config.toml
n_layer = 19
n_kv_head = 8
head_dim = 64
qk_norm = true
parallel_block = false
init_std_o = 0.0
init_std_up = 0.0185
optimizer = "adam_variant"
lr = 0.000897
lr_mult_o = 1.25
lr_head = 0.00449
decay_fraction = 1.0
train_tokens = 683400000
dataset = "wikipedia_en"
MLP neurons of a small language model. Each row is named by its layer, matrix (down: output weights) and neuron, and shows model dimensions 176-367. Each number is 500 + 25 x the weight over its row's rms, rounded and kept within 0 to 999. Numbers have three digits each. A neuron's up and down rows have the sign that makes its largest values positive.
After each neuron's rows, "raises" lists the tokens whose logits its output raises most directly, leaving later layers aside.

L16.down1322:505531504513448487488499497528508513476516490498548504472476516488454505491500479463511519477480484447501492509504483540488483506494475527464535482541480515525515513511490456517507487471534542460457524469545499543518470483547513494447458460521512507462470502461492521543527458487444536489537484462507511498525477512518464507474492480512535538543531512514518435537511488521503528506481515521474481528533500476487512522496521470510494460516564497498491493483509473499495467517515492521512471507488489472505469479502490489465503492519491516488483472500493478462509474500488489517
raises: ":", " (", "(", "ities", ","

L16.down292:514492467440479508523501464518513477463447463519485505545496514465506488495541492487546463502499500451506517474554508554497537501503516526503512488471500491484494557537535507476473464471511507469521481526475529543505480507517499506471497512490498519471493555526455510512473465438517480486494513517497514500462495451512503504521540505522532520512509500484506498507538528472493510544480575492528518505485489465489498505480471502490493504460470496450509494529494523519482498477506515477489514515498520494496486516457532484516527518531472535503551489508482511470486505472467474477
raises: "0", "2", "5", "9", "1"

L16.down296:479547527504523509489530520495502516499529523459506498520489493468471539479494517485534540529489560472511502519505514516501517503535512484507507505531464515505497489504488500502494489524489517472525482498481551489534534515471475508462511491508470561541494479473507516512450439511464517570526550506450516489518516520474476523556527503486472494538468515555532440479453500499532478542513497569455483498470481499532516478524526508499461454538476486502510571496487496516483506481468482475537503520476529478512510492480470521490491485501474524501510473510505471479467493522465499475
raises: " ", ".", "'", "-", "’"

L7.down1559:529480460526479504497507497455534501476499468480506492521490500501501508534537486482510498478508540464469461527534578525489501502501497503530504483513502478511480483525505461498509530549494464471491512497528464531496505505522488466496529479484521500504468546529485521457499522500501463499489535515507523499524519494523528513489532496542480526507493531515503510489464520488516476517514555522494485505438484530499505509500466521490484500490517513543482514499512493450505478458451503526505500503461496468532477473477456513501530444518541500530590484483486532536507492489492482504
raises: "\n", "3", "4", "1", "8"

L16.down670:485530529505494502471495493502491532505459505492479481540470467475463468480462498567517484473527519509530468546482507597538483509499531499499517485500456468480524527505488518494477465495544484518530519482548494504560464483462472491523448500502491514542470479453529499466467530507490530475536523513504496505538511521520442519524496495501498484484476536468511481500525471519502483487488463473463518518477531515511513481525458495469512474514487513478496504509530501474519477467492502508527486508512501510524474486461486502517491501507503494534460468534449472529520527483515501516
raises: " Center", " Centre", " Society", " College", " Park"

L16.down1009:555497517483502485466516503548487519504557501517519484498465502528475468493456473474511491492441520506536516495510479460466457514429513540465499483540525503471517516501520484490524479503473421463516502464522499458498530478473492483487495514428494531496492517483419468485528530438519540501523527520546455528500505425503539530498468483472458466490485475504495478512499494497499511536517490470497497492454496512471511497517532487560476508527490494531477479510458535465500517556510497511524529477486453503460504514507511514485509492441480499565510474425513485483503522518471534528
raises: "ched", "ter", "c", "ters", "che"

L16.down777:532522513517460547511471501522496505483526490517500533543463500523495476507484510503519502496456496484493467489481516457519510493515510490492522524485490505555554496453504508461488483539493526525454543461497548519509530490498501467507490513517524445490480491507487514491509500486515472504477517527523493522468526494498518497549517478479499514500487543496489510532505516538491488522506500456485540510491494481470477448533496503477480512507487466494506486503485478518467505427480473514495544477463474486518500499480523507533522496481504516526470517530495487478492523493481496497
raises: ".", "-", ",", " and", "ach"

L7.down1671:488560482497513508529453486515566495518532495482514496536518501464503457498526479487557486480525484528525501487469460538513541506515499530491518513474499533497508508501479438492473491502486467480484528509452506554489504489494530505497489530504496501488510540531502502473488506473474552486472486564512497515529492461577502516481507531470488465509483529507464484498481524474529489500517479459522561514498513471478516514510499507486525491527498507495527535488499500506508485495459485505460508511537476475512555531529461496486530484482467496493503465518534483482523512561475519476
raises: ",", "s", "I", ".", "a"

L16.down14:502492534461498504523462533506503528556489518474521479517486462532523513550429542469501500507528500504508488495451448481475531510503465485471504512520518488523467485480503528528504463485464483504447561478503539497512505483493489538529526498531512522525490475516527516474471517544532491482507479489517505526490563489523565458549503488465485481487512516542525524530480518502468528521514479480480515530488501502519518458487491485497464478509455550507488513536482541527493511563507522517534504504534452500504501532494541497460496533479497550540470510513469470470510474541529500479
raises: "uns", "urus", "ure", "un", "aus"

L16.down760:526526511518448512529544471536520458483489512557518516488505467506481471507486517485534443501488488521440503507478493471561470490440513484528503481501513478474537460523533451469488495545494478530497509469508509516492491525549476502522532462472462442494497516508484494503477504504484494509512520492461493506466487484503479472514486509506487485496439502530511485498526497467496465528492486508493534486533488481499496479490514466466483526492476507483508523477475561493542516475469505526538480505517498516502513504519503487504522481528521467490495478538469505495498507482474499491
raises: "1", "\"", " to", "2", " of"

L16.down579:530470477488509510480485509481477501516493466576496534520520505451479483483498515510535481514515527488443466488492527494488485535467494503480502503480523485543452499486471517504492485474453523530554525495487455485517506494500502505513513473522458475476482518469554532501451495498473528503511526500490504479523530538458482514504506517483513499481487505473516505537508477513542511551512519547532566507500504523527504480531528550504451517487502476513480469485499534460494490482481519482451458478505506504538518494524486485478501462467494528463507472522473497508478488517489513493
raises: " I", " we", ".)", ").", " you"

L16.down132:521514509511510492545533515509511504467521501518481447515488514489480528451485521491469445525486521528553492456529515508484487505508511493492507505489492522580543504472488540486451497535488469483514463541493526513516485478470538549511512516511532525521463483503530471501517477480485485484514548498543483484516456510480506499469512503505513467540497480471528516503540480511550518508499465484463481492440521499515470519501467529510486482544479539499507518498491525496477485498500506531445541512496480476574545501499516484513503509465488503520531501486528486498447505532517510516
raises: "ed", "s", "'", "ing", "ped"

L16.down555:498522509486497508503481509518496518498510493490488472497506493528493489463524524519529476505514510488462522505501542529510526541517477554469468515509511465481514518487472488487463521526503511572474517511497487499534466517522551528515526516515455498433551520534512527499506525490490533485542506473456516486532454446481521502519548484505516516508482479549489540497523501518509509467528509515511483484514497519512509544522488542502545523498479500500500510473536494463518489507539542480517449491557518472501502503522464470547491477504473496469485469510456487525515500515466527527
raises: " is", " was", " has", " exists", " consists"

L16.down1018:509457459492487505522482451495514462475492545533477517518514518456484519467486503503482506529499495496450474526460532494512522508475510494509510506518493534454532530506468509483526485500502515505493492482523489505506527483512475506494499475510432501496477491499526502501471495448449542491531502486508512477471531484492507471492500491480489530498468531507508487493525509512468473547518576515499515553525518475515514531491498474473504495501513478510501509463507503494490545498494541505454488480502502478532528532469539444514506470501503502450521515518483497474518497520490486495
raises: " I", " course", " ago", " years", " months"

L16.down1255:510491521505492515524458521528513510469507499483489478491537492465501509533520518521508520466477504492493527494530463471469499507541493510510497503514456556527489541518499495518490503473475524496448522505504526480501549528486502485527494503489473468483440504514468482533470514492496499481510474537454491486476470467472489471461468490525464486497535505493492495526452520474531509532474458480516510493478496500539504515484503453507516470487526479442492476519508475516508479472523490483498511497527503501474525496518468480528497474468446481524516451484479469522547529440498518503
raises: ":", " |", " /", "*", "("

L16.down1088:507555496503499536499477494466494498502455567536468464543490509507464517507485499466481498517519496492488488518538514520506487484503482505502474508490466492517517535541504496520467492494491486564451548531510464490494497501489499485471538502490455500518526497469507478456518508505489509487514518514470486501485537440517468423528559478468497511498489544503511532523502495515520545497492529507537501465474467480500512505470518505524536504461529499492472497470505502519512459525483523524508459495480483507494527524542523535480472490467487505526445506492496492466488504554511470466
raises: " may", " was", " had", " is", " has"

L16.down1204:503511519494494494540475496500527463454525486492490488541501480488523516494500467509566485480513519496470482491558478492488529509496502457450504489494509516515500473517515509511504471536510482506527485489491513517501478469504481511498501444499505536461516517526439468513484460487482507494473524557478516479504500555519498505503478462519497470525499519482482507495507461521544531511527467535499523485490501524501489554501465521489483493499457479504488502516516502501473495479501488495518494447515506475478507472466462480496516460485506556521501506488507475508478523532520496514
raises: "'", "’", "′", "ky", "gh"

L16.down719:515520523472506496511436499507510520461497462450540486529474568501520513506531482508519503501518522492492497513473483499481474499521518471511556470513487476491480512473521517493516497479495470465518494535508536483514536518535529501509483501507469497454506504541478538502491565499442511505506490502479516523503492444532560491508513452502540503523475500461497495519450506506521498467497477468509508501534550505520521464469490473508520487492491497509511509497474488489504481499478482487488497490508507504482501467492440540542477454537489557471492492500540518509532477420475528480
raises: ".", " –", " ", ",", " from"

L11.down851:532495528508476495507493497541521487509506506515518520477549479462532499515539472534472474523484537507497487515492491449561496523523463500485493565554523510474488527516467494474499468481473488524499472524489461522500508527513495520520533515487559488481432519523482485527496457467487516491492482506514484450523503469515485484488476518544498441511510486501509523487489497461492474510514549527492514511544527538490492527512527534532484514528528538488484510503539524469484535501514458470487507482484500476541467492464491536521507512518485479476542520539511479508482498527509530479
raises: "ing", "ed", " of", "ly", "ings"

L16.down822:530482506489488545448532495491516492465536452525510463507461490502527515504496465539496530466476513504480512519488512550527479512492504490522500503503468525492504532526546518496521460529512489514549480517492480507527522491540492494496516486476479474511511563527466487495490513489527519478541503472532539479504497478476520534502474482482483472528498521491501510509487529508476506515449459481477472497437498464496518458494520517500482495522490450465502500480511468495472494445510470509510485434478531465510504485464490482492469521493491492562521498472477480496503489533498499515
raises: "\n", "\"", "ore", "idi", "ign"

L16.down1020:472481515488544483467499472504487483492498455507517492512480510483533500501522525541491486482488535411547513518495513596475488477501519511503479489525473472589466489494543509513497559512464516500513481463521506529541470521492518488505483488551542507486494488495527466494506506506500518492466486464502507499503508479470500489523496474525477483492515488486506501482489490485485473476502431509513493538495533507531477506501502562472495518484500483474491517518526488479501512498554459488481513520513505471495534529536464514537519491520525526498576490530493489495477498479486485521
raises: "\n", " As", " At", " In", " Under"